python train.py --d_model=192 --tie_embeddings=true --lr_mult_qkv=0.5
MLP neurons of a small language model. Each row is named by its layer, matrix (gate and up: input weights; down: output weights) and neuron, and shows model dimensions 96-191. Each number is 128 + 32 x the weight over its row's rms, rounded and kept within 0 to 255. A neuron's up and down rows have the sign that makes its largest values positive.
After each neuron's rows, "fires on" lists the tokens most often at its 100 highest values on Wikipedia text that the model never trained on.

L10.gate290 [161  80 141 143 127  95  62  85 124 125 100 102  63 130 178 127  93 109 161 143 159 131 119 188 107 119 147 158  99 133 198 114 138  92 170 138 125 127 139 167 107  99 139 141 133 116 147  84 118 101  95  95 147  96 136 110 153 107 149 111 121 153  76  79 150 157 108  71 119 152 106 114 107 151 144 112 101  82 106 154 120 173 134 136 151 136 167  90 130 145 170 164 166 169 105 122]
L10.up290 [ 79 196 154 114  99 124  97 157 152 124 148 136 174 116 130 162 147 129 107 185  87 144 162 142 155 128 145 113 170 128 116 137 121 129  74 107  88 105 152 111 130 177 133 112  66 135 192 173 151 118 123 141 156 136  96 111  92 105 145 141 192  67 110  99 141  94 198  88 137 129 136 153 124 113 149  81 141 113 185  73 167 127 142 144 114 153 181 117 149 209 119  93 135  97 112  81]
L10.down290 [109 100 137 129 159 104  26 148 124 118 116  57  96 131  79 117  78  84 201  50 148 118  89 142 181 210  99 144 129 131  87 127 124 104 209 142 158 130 171 143 104 111 187 128 138 101 133 144 145  99 200  90 123 182 100 105 141 129 109  90 140 110 104 144 113 158 136 102 134 159  76  60 103  76 180 142 142 119 120 123 172  97 125 120 125  81 148 160 116 136 125 157 140  88 119 138]
fires on: "en", "o", "-", "op", " an", " Gen"

L10.gate310 [120 142 141  81 163 112 141 160 175 137 144 112 155 155 120 110 201 176  62 153 107  56 171 125  81 154 157 202  97 126 101 107  76  85 141 159 105 135 150 116 146 154 134 103  91 145  99 112  46 107 116 138 138 149 139 127  99 173 106 142  69 152 119  98 153 108 118 137 139 131 119  98  93  80 154 159 188 136 138 180 137 119 120 103 135  86 160  86 161 144 141 132 131 125 142 185]
L10.up310 [ 94 122  93 146 165 143 155 167 128  96 122 107 155 135 126 120 138 131  96 117 115 100  94  92  83 165 153 167 126 126 120 138  76 133 118 172 113 152  83 124 106 140 146 165 123 159  71 134  99 172 104  99 135 103 156 141 123  96  91  85 113  91 100  79  78 151 177 116 115 197 117 175 105 121 111 126 159 118 127 222 151  60 110 194 165 114 112  81  90 131  92  46 122 191 125  76]
L10.down310 [158 174 103 123 128 154 128 148 149 115 141 181 140 131 167 157  94 137  67 135 120 101  94  84 100 133 126  80  67 121 130 106 165 162  43 141 184 165  96 127 110 153 159 130 105 176  83 125 149 174  56 157 136 131  49 119 161 119 178 167 173 129 149 155 154 147  89  64 121 175 160 130 143 128 176 122 107 141 103  97 190  88  99 103  94 168 105 150 171 167 137 155 101 147 143 129]
fires on: " 19", " U", "\n", " (", "-", " 16"

L6.gate169 [140 209 175  92  77  85 118  75 130 116 134 106 149 126 152 130 117 100 153  86 151 182 118 186 120  93 172 141  98 138 135 113 109  89 104 157 157 172 124 127  96 161 150 110 120 128  96 129 119 146 125 102  82  46 108 179 137 127 152  88 110 113 141 127 109 103 132 164 139 102 133 137  81 180 137  79 142 192 125 153  95  97 167 162 174 113 173 155 100  84 106 192 110 168 128 183]
L6.up169 [101 145 119 109 148 165 127  74 139 107 138 161 106  67  95 113 191  72 106 133 108 107 150 177 130 117  90 137 168  86 149 131  89  89 113 129 108 141 156  73  88 144 110 197 167 170 169 128 133 191 102 100  97 138 133 119 124 121  64 136 175 104 175 112 152 101 132  95  95 117  99  75 198 120 116 226 169 123 136 130 125 167 109  48 204  95 154 123  74 140 185 150  99 128  85 112]
L6.down169 [145 101 109 138 167 149  95  85  86  96  77 140 136 170 111 122 107 188 131 110 139 171 117 150 130 106 185 168 136 132 122 157 146  63 130  75 167  44  94 108 133 142  87 144 130 158  42  84 171 120 123 126 166 148  80 107 154 137 134  77 132  99 105  89 115 114  99 139 113 111 118 125 111 109 142 107 146 186 168 144  74 175 148 106 133 144 136  67 177 147 163 143 190 169 146 107]
fires on: ")", "ar"

L3.gate368 [108 126 124 124 201 111 122 157  26 101 142 142 110 173 122 117 145 158 125 181 160 125 141 104 126  83 175 135 133 173 133 217 117 180 140 111 115  67 126 134 143 141  91 169 133  96  91 124 104 143 180  76 125 138 168  29 182  88 146 130 102 136 148  88 128 145 145 144 111 138 158  85 161 133 132 135 133 154  84 105  96 106 225 146 114  87  98 138 111 181 149 108  65 114 168 107]
L3.up368 [ 84 126 153 119 154 170 137  91 114 149 131 102 121 102 115  97 189 145  82  86 150  67  70 137 183 117 179 174 129 150 148 186 131 129 161 130 125 118 135 173  93 103 141 161 126 133 106  90  70 136 124 157 181 148 200 129 119 116  83 141 154 161  71 137 152 101  72 125  83 144 130 183 156 151 100 134  96 111 131  86 143 125 129  97 149 109  75 106 122 110 159 154 120 100 170 110]
L3.down368 [133 130 157 157 153 102  89 117 113 183 191 158  92  99 126  99 140 142 133 156 134 106 131 112 136 130  92  69 132 119 103 163 128 155 141 118 101 128 136 192 111 139 129 164 147 130  87 117 160  77 182 156  80 185 110  69 114 163 112 180 108 156 114 178 118 127 102 173 130 102 137 199 162 166  83 110 226 128 132 122 123  92 143 112 158 119 139 154 141 138 116 136 100 139 100  78]
fires on: " As", "iv", "as", "av", "ens", "s"

L7.gate125 [117 203 205 136 133 158 114  98 120 113  66 139  60 146 122 133  95 145 118 108 157 110  97 114 120 126  97 136 191 131 156 213 164 112  70 106 117  86 108 107 139 130 163 121 124 101 116 120 133 162 111  84  78 108 127 111 112 108 122 178 119 102  58 111 124 140  86 169 137 120 161  89 146 141 124  95 140 178 112 113 167  83 120 120 134  50 149 135 146 146 183  88 128  89 145 136]
L7.up125 [109 134 127 160 129 106  90  66 153 115 189 127 157 105  64 109 134 115  63 143 127 182 143 107 125 101 167 158 119 157  71  96 149  69 177 122 137 154 109 150  91 119 124 112 103  94 166  78  85 109 139 152 112  99 107 109 106 168  98 154 158 149 130 159  85 133  98 113  98 150 133 144 122 178 123  27  78 141 136 103 148  99  92 183 204 125 190  86 192  85  80 170  77 128  86 168]
L7.down125 [141 144 120 118 121 174 136 137 107 189 143 135  68 122 148 105 137 163 150 117 149 141  79 104 147  97  94 129  70 204 152 101 135 141  82 150  96 156 155  85 197 113 152 114 166 148 162 189 117 157 110 134 123 162 144 164  90 110 111 185 153 101 146  74 122 101 176 166 124 100 143 127 105 150 102 196 123  83 124 110 121 124 155 107  46 105 107 187 110 168 120 116 106 144 136  68]
fires on: "ed", "ar", "an", "en", "ic"

L8.gate275 [135 180 125 101 126 133 122 145 114 182 133 165 173 145 140 143  93  99  95 119 102 141 120 171 155 182 103 110 150 130 113 155 138  76 118 167 142 138 139 157 119 164 131 165 173  74 180 222 161 147  82 125 110 135 132 129 136 168 156 131 135 154  67 159 186 121 162 146 102 134 132 162 156 171 129 192 201 153  74 135 187 128 199  94 181 113  89  86 158 127  74 144 181 164 112  91]
L8.up275 [ 75  84 118 170 137 105  85 170 122 189 104 101 101 145  92 187 124 138 156  86 140 157 178  72 106 111  72 125 149  71 121 121  87  79 140 129  86 159 165 138 150 171 185 151 162 135 158 120 133 131 119 133 111 166 128 100  83 141  88 153  77 101 139 161 134 132 118 106 176 179 185 153 168 157 167 163  93  79 131 119 146 131 161  66 179 123 143 131 111 138 155 131 151 156 121 115]
L8.down275 [128 118  79 140 123 115  75 112 155 119 143 100 110  80 120 147 104 137 173  78 134 114 120  91 130  45  95 132 127 160 126 117 131 159 142  89 153 122  96 145 139 150 102  68 112 157  70 155 106 177 126 175 160 124 111 145 124 155 161 140 136 166 174 123  97 132  94 106  96 137 125 168 119 119  84 102 122 123 121 101 135 140 125 115 115 109 103  54 148 138 172 158 122 131 138 121]
fires on: "if", "c", "k", "x", "an", "ed"

L4.gate403 [160 104  66  58 128  76 196  88 121 157 183 130 120 141 108 115 169 175  84  94 188  89 141 119 189 161 106 129 109 194 132 111 126 143 147 117 160 125  93 149  92 155 177 194 132 146 166 181 110 133 155 164 122 143 131 184  99 125 166 112 156 124 180 133 103 128 169 138  88 149 130 124 140 104 145  48 132 104 132 113 129 146 124  55 133  90 128 171  99 144 105 187 113 109 133 135]
L4.up403 [155 122 126 109 178 155  92 120 123 141 180 112 201 133 177 217 135 119 100 110 100 121 150 139 153 122  90 115 136 207 131 135 176  85 125 153 147 108 152 101 115 114  86 145 115 183 175 173  95 161 146 157 221 103 112  98 199 181 102  90  79 151 141 170 180 107 126 195  94 171 140 117 157 121  99 118  96  99 130 143 129 206 139 173  95 112  51 165 120 151 108 140 155  99 130 143]
L4.down403 [127 150 175 126  93  86 127 129 123 155 134 161 136  74 120 156 171 105 151 104 119 107 111 120  61 142 135  81  67  81 150  92 163 146 142  96 137 109 145 118 137 141 128 177 141 108 124 154 112 134 114 101  84 158 147 103 101 134 114 116  63 139 171  69 171 103 141 122 121 138  93 148 111 153 174 184 132 123 128  92 128  80 148 194 123 164 105 133 153 162 125 115 151  79 114 130]
fires on: "in", "ach", "as", "r", "an", "v"

L4.gate116 [120  94 193 119 145 103 105  81  95 159  31 153 156 212 151 132 118 109 153 153 123  80 162 142 118 142 108  65 129 150 120 114 208 101 111 108 104  92 137 124 119 145 161  92 126  69 158 106 127 185 131 115 105 135 103 101 166 166 120 119 168 120 155 133 134 146 143 184  92 126 178 131  94 150 123 107 123 113 115  67 162 115 148  64  32 110 130  92 172 124 139 106 133  90 143 147]
L4.up116 [116 108  75 130  87 108 116 119 204 108 141 129 156 144 103 159  79 103 144 119 111  86 146 143 106 107 103 147  88 145 206 175 186 137 122 120 102 142 145 100 150 135 136  92 129 156 124 107 118 151 113 171 143  78 108  44 141 184 136 125 131 148  57 116 160 106 145 147  69 187 216 111 118 109 133 137  88  88 111 186  79 191 129 147 153  86  83 175 130  57 148 111 135  96 172 131]
L4.down116 [119 150 141 134 159  80 142 150 119 154 183 135 112 107 128 176 156 141 182  77 186 119 126 136  78 132  64 153 133 155 186 144  98 111 183 105 104 151  56  55 103 153 135 110 168 179 168 101  91 182 156 148 108  79 133 143 142  80  81 120 185 146 119 106 105 128 150 157 120  93 142 201 114 154  90 151 145  75 130 122  77 121 121 177 100 205  86 116 183 101  60 142 134  81 152  65]
fires on: "on", "r", "it", "ed", " vers", " un"

L4.gate420 [134  95 127 138 155 122 107 137 135 106 104 154  87 157 138 176 153 136 175 143 117 139  82 113 154  91 148 174 168 134 139 172 122  95 134 143  58  48  93 169 114 151 102 155 164 100  92 180 152  99  97 115 160 133 129  81  86 115 159 123  98 131 129  43 116 172 136 130  89  80 133 111 151 116 168  99 145 207 118 180 152  67 158 155 105 158  81 135  98  92 120 115  82 108 117 163]
L4.up420 [ 67  64 136 143 138 171 202  96 105 148 118 141 148 124 105 107 134 145 127 179  42 125 171 136 149 148 121 150 161 169 112 148 123 163 131 153 126 127  96 132 121  97  84 135  81 113  95 165  94 126 117  59 157  79  80 141 152 154 138 108 188 106 124 134 123 158 133 118 114 120 128  64  92 150 113  83  65 175 152  98 135 123 120  85 135 179 120  99 189 159 151  89 147  90  95 125]
L4.down420 [ 93 173 139 108 171  90 127 156 124 121  89 156  73 185 137 133 151 107  72 120  75 117 138 136 133 121  80  84 112 105 126 140 125 107 140 108 157  93 137 121 108 125  81 147 172 110 101 151 122  97  99 151 149 165 133 124  78 146  75 114  62 147 157 105 152 113 122 121  84 118 185 125 218  93 136 144 139 178 102 175 162 111  99 183 138 165  78 105  86 107 125  94  52 107 116  73]
fires on: "av", "ord", "iv", "ell", "ov"

L8.gate27 [147 113 126 100 158 102 174 161 141  60 115 156 156 162 145 157 145  91  77 138 151 140 153 126 130 157 133  95 174  87 107 149 118 154  73 142 140 160  51 128  84 133 127  79  97 126  98 147  89 136 169 154 122  84 138 111 112  62 130 134 114 142 117 112  94  72 139 129  59  81  81 178 118 184  80 138 119 113 145 128 138 102  92  83 110  95  98 119 158 120 154 111 129 151  84  99]
L8.up27 [137 167  84  98 174 156 116 142 135  75 145 138 139 168 149 136 129  94 178 123  90 133 124 119 134 184 111 111 144  91 173 131  81 100  75 170 138 179 104 138 115 155  81 136 124 187 155 105 138 145 108  84 110 120 197 164 119 157  85  64 165  91  85 103  76 134 111 176 136  84  86 128  62 123 118 136 152 153 132 146 120 116 139 156 159  72  94 111 109 107 160  85 137 132 110 126]
L8.down27 [143 141 125  88 132 136 145 139 161 107 183 160 146 122 196 105  97  87  83 154 144  56 153  90  24 167 140 136 142 129 109 173 132 116  55 133 138  93 100 166 136 120 135 122 144 132 110 102 132 112 182 186 155  97 154 139 155 114 121 115  85 174 116 138 210 169 146 135  94 172 156 135 238  70 190 135 137 140  45 141 106 134  86 127  76 103 159 125 137 132 140  94 162  77 142 194]
fires on: " ("

L4.gate201 [175 151 145  64 181 126 106 115 166 125 115 124 148 113 126 130  66 137 109  96 135 109 140 135 126 140 181 158 107  97 162  83 114  94 147 152 138 159 130 138 159 171 109 143 111 179  66 158 110  44 161 125 113 143 137 118  84 109 112 139 120 181  83 172 172 112 150  96 114  98 148  88 155  75 127  72  85 140 182 182 148 152 130 108 131  54 107  86 127 158 102 121 110 132 169 221]
L4.up201 [133 135 112 128 128 188  79 103 157 102  97 164 103 101  87  45 123 134 130 129 151  79 175 124 130 136  83 149  98 132 150 176  83 133  54  68 117  72 108 110  50 157 109 112 145 177 138 112 122 136 104  92  98 181  71 129 116 117 115 104 107  96  94  76 142 108 144 102 139 108 131 159 128 144 133 137 102 156 119 158  75 103 139 160 184 165  53  77  64  91 154 128 154 117 127 135]
L4.down201 [157 133 115 129 104 121 124 174 140 140 110 162 151 142 169 148  99 117 182 142 123  92 104 146 174  72 187 127 153  95 122  69 148 102 156 166 121 129 127 118  93 128 133 139 128 101 144  85 176 202 105 132 132 117 199 139 163 145 114  76 157 149 159 126 114 115 148 137 144 225 121  96 123 145 163 152 138 107 143 112 182 145 150 128 156 138 105 120 195 111 106 140 171 149  90 167]
fires on: "te", "ed", "ly", "ue", "e", "ar"

L8.gate57 [152 209 151  99 193  48 101  82 115 112 118 121  78 110 126 149 169 155 119 148 197 169 156 124 136  87 160 122  96 186  54 153 123 164  98 107 105 133 145 174 156  69 131 121 122 193 150 125 127 113 115 133 144 101 136 137 137 133  90 155 114 157 119 160 104  89 117  63 128 111 115  84 168 157  86 155 163 137 123 166 146 128 158 164 121 150  99 159 152 146 120 149  81 138 171  97]
L8.up57 [148  97 163  67 143 105 144 147 118 112 179 156 133  96 139 160 172 143 135 167 177 168 167 119 139 162 117 128 155  99  48 144 162 150 140 109 121 126 125 148 146 150 165 157  63 102 160 111 114 166 103  41 165 123  86 153 108 147 179 163 177 135 168 140 159  99 117 152 171 123 129 134  95 175 159 139 135  46 156  77 131 134 135 118  94 115 135 148 136 153 115 143 122 106 138 146]
L8.down57 [137  91 127 125  82 187  98 107 110 173 153 154 113 134 137 137  84 125 203 119 170 119  95 137 167 125 102 144 137  87 173 107 108 124  95 104 141 153 175 124 100 174 172 123 133 121 132  87  88 135  95 205 155 164 183 126 104 129  76 141 162  90 125 135 131 110 211 214 147 101 161 114 118 112 152 196 135 155  87 113 148 100 153 143 104 158 132 115 105 122 153 112 148 149 132 155]
fires on: "ar", "an", "in", "ot"

L7.gate263 [139 169 144 137  85 112  83 112 136  97 155 160 116 110 144  90  67  86  95 126 158 148 144 136 148 151 158 151 138 146 116 154  91  98 110 150 153  62 175 161 182  87 110 148 108  96 166 143 101 125  87 166 152 105 122 125 142 171 138 124 106 180 122 125 140 159  98 142 136 137 104 119  68 162 161 161 118 112 128 103 177 152 163 101  99 117 123 174  32 132 138 121 160 123 150 113]
L7.up263 [129 161 123 156 115  78 119 114 153 137  94 108 127 165  94 153 137 151 150 183 127 148 127  93  78 132  77 100 146 117  94 126 148 110 181 168  51  87 150 117 103 132 121 121 112 152  99  76 117  67 129 151 154  74 104 180 160 129 134 186  85  60  73 157  77  86 123 106 142 103 186 113 143 100 115 168  84 170 144 120 144 126 151 129 158  80 165 121 109 108 115 157 142 160  21 144]
L7.down263 [ 84 169 162 169  49 101  92  71 186 113 142 122  94 117 107 182  68 170 145 103 185 128 153 109 133 159 117 108 130 139 135 148 108 142 181 104 116  79  95  86 154 132 155 110 122 101 190  83 114  74 120 151 133 150 144 111 105 158  97 111 167 108 162  89 100 176 157 119 198 134  79 170 115 199 152 115  80 154  57 127 132 129 117  91 110 166 137  72 167 107 161 158 130 132 106 130]
fires on: "ed", "o", "c", " so", "ro", "ph"

L4.gate473 [172 145 124 133 121 122 100 114 111 135  77 114  76 155  75 123 140 130 107 101 117 154  63 122 108 104 135 188 174 102 116 199 105 162 145 163 173 107 173 109 130 160 111 127 119 142 165 170 122 159 177 155  62 103 135  81  51  85 181  73  86  89 156 189 134 116 164  70  76 120 148 164 108  86 157 146 145 108 120 171 146 136 119 190 128 140 101 103 159 133 133 179 138 141 133 137]
L4.up473 [147 165 195  83  86 165 124 123 137 163 111 147  65 151  75 139 172 102 164 169 165 184 115 119  94 131 116 119  92 165  86 174 180 114 133 175 134 111 102  87 150 142 106  79 171 181 144 138 111 195 131  91 136 150 126 129 164  67 172  92  93 114 113 153 127 118 202 108 142 154  80 121 127 100 105 156 155 132 161 165 171 166  83 150 101 133 141 124  80 115 101 121 143 157 119 226]
L4.down473 [122 180 127 106 107 166 149 171 119 136 154 145 153 124  88 108  99  96 128 150 168 153 103 166 135 104  98 136 152  60 165 111  96 123 175 141 157 132 118 113 143 186 136 142 135 158 134 126 127 180 165  81 125 159 170 136 105 126  76 116 136  85 154 115 135  96 164 101 144 110 140 116 139 117 129 190  95 112 110  99 136  59 189 126 144 158 163 100 111 173 170 166 104 179 155 108]
fires on: "l", "s", "ut", "t", "b", "-"

L8.gate426 [ 88 135 107 167 150 115  56 135 158 171 199 137 133 137 142 155 113 136 130 129 141  97 105 134  97 117 198 179  50 174 124 151 129 139 142 106  83 141  79  85 116 146 115 127 180  57 129 105 148 100 106 172 117 129 178  98 137  98  78  85 129  82 139 173  84 141 179 104 136 108 102 137 156 132 101 114 122  95 142 112 149 157 124 143 120 165 122  79  82 131  72 135 136  93 107 125]
L8.up426 [156  83 158 138 105 162  93 124 120 148 140  85 120 161 147 156  85 140 150 132  83  72 134  85 128 144 123  94 148 141 131 214 134  85 213  95 166 108 102 127 189 128 143 144 112  60 158 134 203  99  50  94 165 113 153 168  97 102 102 100 135 107 130 128 100 103 172  97  84 130 142 124 153 114  73 101  79  53 112  56 175 171 166 116  85 135 117  93 135 150  97 132 131  49 110 142]
L8.down426 [ 45  86 114  86 128 110  77 111 142 118 160 103 131 154  88  60 123  97  86 136 155  98 158 146 149 120 231 137 140  72 125 159 150 183 127  78 166 103 124 155 165 111 126 186 108 115 186  76 167 145 124 127 145 145 128 121 144 142 126  90 144 157 120  98 135 216  89 116  66  90 168 119 157 141 158 154 110 132 143  70  97 192 163  97 170 103 122 158 189 145  63  65 147 103  82 125]
fires on: "-", " ev", "um", "M", " rem"

L4.gate430 [140  86 112 100 140  74 110 148 146 123 134 171 131 194 101 140 143 135 132 184 175 119 133 159  78 148 101 149 153  80 132 105 170 138  94 120  93 138 146 153 104 127 125 149 119 122  99 149  79  96  78 129 116 115 144 144  90 157 145 109 100 132 106  74 170 148 110  74 114 108 145 136 121 157 111 114 112 149 120 137 160 157 140 111 130 110  92  67 132 223 102  87  79  99 146 137]
L4.up430 [ 59 126 169 161 158 109 143 139 117 177 175 122 122 173 119  91 154 109 123 149 207  70 125 130 117 157 162 163 114 136 122  87 143 101 101 103 111 172 160 113  69 139  82 110 140 171 157 119  97 125 125 148 111 132 139 127 147  99  97  60 124 151 186 145  89 123 125  77 132  90  69 150 166 176 122 126 165 108 151 195 151 160 105 131 135 133  52  83  65 142 149 140 169 106 130  88]
L4.down430 [166 152 147 142 101 194 123 164 124 129 104 108 128 137 115 137 101  80 101 144 136 163 127 102 140  46 115  97 147  86 154 148  79 141 146 151 116 207 154 124 129  96 131 100 146 112 114 132  87 106 136 154  88  99 133 105 155 142 189 125 140 158 118  97 128 125 148 149 156  72 120 108 137 113 134  79 108 136 172 114 138 133 120 169 105  75  98 151 105 149 135  81 141 136 150 116]
fires on: "re", "te", "op", "ly", "able", "ann"

L4.gate356 [127  67 149 127 119  85 109 111 171 133 145  86 120 159 111  95 114  97 147 124 105  98 130 159  96 109 142 105  80 125 133 149 194 131 122 147 128 161 143 128 109 144 127 124 128 105 187  98  53 195 148 107 115  76 112 148 145 165 171 108 112  97 116 116 156 164 118 122  90  63 154  93 112  64 103 102 136 151  81 172 153  73  83 130 134  89 114 118 116  79 192 131 145 116 176  99]
L4.up356 [116  20  81 153 146  85 131 104 125 153 128 143 175 202  78 137 109  75 174 166 143  91 124 207 150 159  95 143  26  69 141 111 151 107 128 166 159 159 102 102 114  65 123 142 111 112 100 128  65 143 135 134 134  91 141 120 144 157 180 122  86  92 132  76 171 163 106  93 109 105 139 127 142 134  80 160 122 142  89 138 165 114 150 139  96 113 137 124 177  29 184 158 137 147 158 122]
L4.down356 [107  40 129 175 174 124 105 163 109 164 126 108 166 138  95 121  80  55 170 132  95 131 191 189 113 105 101 151 103 101 141 144 163 112 156 109 156 135 114  85 159 126 118 124  96 134 153 101  71 138 142 104 100 115 117 178 139 183 135 140 148 104  77 106 162 128 136 139 161  92  81 207 107 102 123 116 180  91  83 108 119 118 172 172 113 142 183 164 178  64 156 112  47 153 196 101]
fires on: " un", " Rec", " rec", "ec", " vers"

L4.gate499 [162 164  77 185 201 116 106  69 174 148 125 137 109 126 169 112 151 125 112 148  94 154 106 138  85 100 103 121 134 121 165 134 120 161 121 179 177  85 119 138 134 119 125 117 122 183  91 132 141 113 152 139 124 127  85  69  90 111  72 143 182 147 141 129 157  68 200 112 121  91 132 175  86 125 131 160 134 133 136 134 109 159 136 111  91 110  80 125 165 118 162  72 150 102 128 141]
L4.up499 [137 154 112 112 159 157 124  83 142 128 123 105 148 172 136  66 143 128 137  91 132 114 177  95  95 103 152 124 168 131  88 139 204 157 126 142 158 119 119  92 118 181 103 143 164  78 125  99  75 164  89  96 143  72 131 147 143 112 231  96 134 112 160 177 153 121 162 105 115 156  81 132 137  93 179 141 139 109 108  84 105  86 151 104 122 136 131 143 126 145 166  82  77  73 149 138]
L4.down499 [171 167 114 158 168 194 120  76 160 125 122  91 131  97 141 184 118  86 113 151 107  66 123 158  90 133 105 138 162 143 117 158 172 165 136  92 126 130 137 117 137 105 117 182  90 150 124 161 134 154 166 112 143 160 133 122 109 145  69 164 153  72  89 148 128 118 114 111 141 144 161 224 108 119 148 171 163 166 122 158  84  90 196 153 169 145 136 137 151 148  74 100 169 121 166  95]
fires on: "r", "s", "-", "ug", "un"

L8.gate360 [ 92 126 110 113 118  61 202 183  83 127  73  88 170 181 148 135 137  95 112 137 126 154 116 135 131 122 144 218  72 142 113 116 165 111 106 147 112 118 100 179 151 141 185 169 148 171 163 142 164 145 178  61  74  73 132 123 131 117  96  96 167 126 106  86 174 172 115 133 116 177 132 190 140  94  85 150 139 139 131 116 187 113 116  70 125 113  96 147 191 145 119 157 127 134 153 147]
L8.up360 [210 135  89 150  77 147 152 155 117 138  66 131  75  54 119 177  96 166 137 116 104 156  60 146 121 182 110  88 108 158 134  87 180 182 134 113 155 165 221 135  96 105 127  80 176 155 121  96 112 101 159 114 123  93 118  50  80 110 124  94 149 168  90  81 180 130  84 151 114 100 102 124 124 122 203 125 108 112 126 131 113 147 117  96 135 163 112 125 108  73 154  97 134 144 157 101]
L8.down360 [100  93 116  96 142 136 142 168 135  65 148 132 165 128 108 116  96  90 139  78 124  85 138 149 144 163 133 142  22 135  61 146 107  77  60 112 161  54 111 159 162 151 137 146 126 141 123 174  68 208  84  98 183 133 121 111 121 127 100 157 141  79 107 167 156  89  93 106 141 108 184 166 119 171 108 155 120 169 138 103  97 141 167 129 115 121  92 102 113 173  58 168 116 133 135 149]
fires on: " sc", " v", " polit", " St", " charac"

L4.gate180 [115 148  92 135 146 117 142 123 120 188 112 116 128 194 143  83  84 178 136 170 146 142 147 175 177  96 180 132 178 111 106 144 137 142 155 167 140 186 153 171 133 133 125 126 163 104 140 118 108 108 117 171 133 112 107  70 157 162  95 114 127 202 171  94 120 205 125  66 116 166 146  74  88 170 112 143 109 139 165 142  71 146 166 156 113 184 102 117  88  96 146  97 111 114 102 131]
L4.up180 [ 96 109 137  95 149 125 176 138  95 126 139 124 167 100  99 133 126 170  81 166 126 151 204 167 170 136 169  97 193  92 125 177 111 115 128  93 144  89 154  89  95 209 124 144 127 142 149 130 197 113 102 160  99 148  82 103 128  94 122 143 105 144 108 141 160 116 135 118 104  88  92 151 115  99 141 145 122 173 101 133 121 123 181 104 134 141  79 134  21 155 168  79 126 129 135 198]
L4.down180 [126  57 159  69 122 156 180 165 124  67 105 122 165 134 116 195 120 145 109  81 187 154 182  88 151 117  91 141 145 129 144 125 165 124 160 113 146 100 141  97 170  99 155 121 112 111 174  63 122 108 151  79 115 133 127 158  86 125 141 154 149 141  71 170 147 133 162 169 145  67 100 131 138  71 145  95 148 151 111 101 111 124 168 138  92 157 117 168 176 137 188 121 188 103 161 156]
fires on: "n", " an", "ile", "-", "r", "ver"

L4.gate346 [181 131 146  69 104 100 124 143 127  34  95 131  93 107 139 163 149  95 180 157  96 117 157 174 110  60 119 148 105 120  99 158 108 137  97  93 135 156  85 170 111 113  93 122 138 109 116  60 141  65 174 143 117 142 169 127 112  86 183 126 105  81 139 105 146 167 172 123  76 130 108 126 159 128 113 175 182 130 169 107 121  72 165 139 124  80 112 154 125 134 120 144 146 107  51 107]
L4.up346 [ 73  96 105 139 124  62 127  90 107 129 137 116 141  77 153 155 109 122 110 109 142  99  98 140 135  88 154 135 161 111 111 148 164 117 127 128 115 121 126 127 121 137 138 122  92 145  94 109 135 141 108 194 126  96 152  88 142 160 124  72 158 107 105 117 118 164 125 150  98  95 103 116 165 122 129 113 158 154 128 139  67  56 156 130 183 116 120 118  74 135  94  86 169 171 129 117]
L4.down346 [136 121 123 131 132 179 136 120  89  68 127 153 114 121 162 127 133  79 105 131 193 178  85 113 115 139 139  96 124 134 148  57 141 139 105 141 161 158 116 154 117 142 130 190 109 110 119 127  81 136 152  96 134 133 139 124 159 159 165 112  74 140 107 124 136 122  89 112  99 125  88 157 200 111 173 186 158 159 136 119 116 109  40 107 130 131 141 114 157 123 136 117 115  97 165 173]
fires on: " (", "am", "ut", "v"

L3.gate286 [147 151 122 185 127 106 103  81 133 153 153 118 176 121  64 186 152 203 130  97 147 128 136 157 154 151 128 127 137  95 106 150 146  62 116 183  93 178 140  84  91 151 162 117  73 156 158 159 124 166 239  99 100 135 168 155 148 107  89 118 152 123  99  93 145  90 218 169 110  99 202 151  77  97 125 101 137 149 119 163 110 160 138 103 129 123 105 135  94  95 141 160 157 133 161 161]
L3.up286 [ 67 125  46 120 131 124  76 107 158 114 149 155 164 151 134 109 165 151  87  83 149 151 119 154 141 138 102 111 169 147 126 120 211  77 112 172  84 108  82 103 112 128  86 155 173 124 121 167 154 117 116 122  74 117 132 185 100  77 121 106 123 156 114 100 143 145 136 149  78 102 132 143 173 129 153 127 142 126 132 178 103 170 173  87 160  81 144 126  98 153 130 164 166  98  91 120]
L3.down286 [ 76 147  73 105 116 101 150  81 110 124 114 133  56 103 171 165 171 144  68 152  99 143 129 117 162 101 123 113  74  99  79 143 136 168  86 109 135 147 158 150 148 168 146 157 133 146 128 121 138 135 137 172  65  85 136  84 137 183 120 207 126 172 117 109 110 120 124 141 137 107 113 151 119 126 188 192 128  61 132  62  87 138 139 181 123 134 102 115 140 189 117  82 134 146 138  91]
fires on: "it", "am", "ut", ")"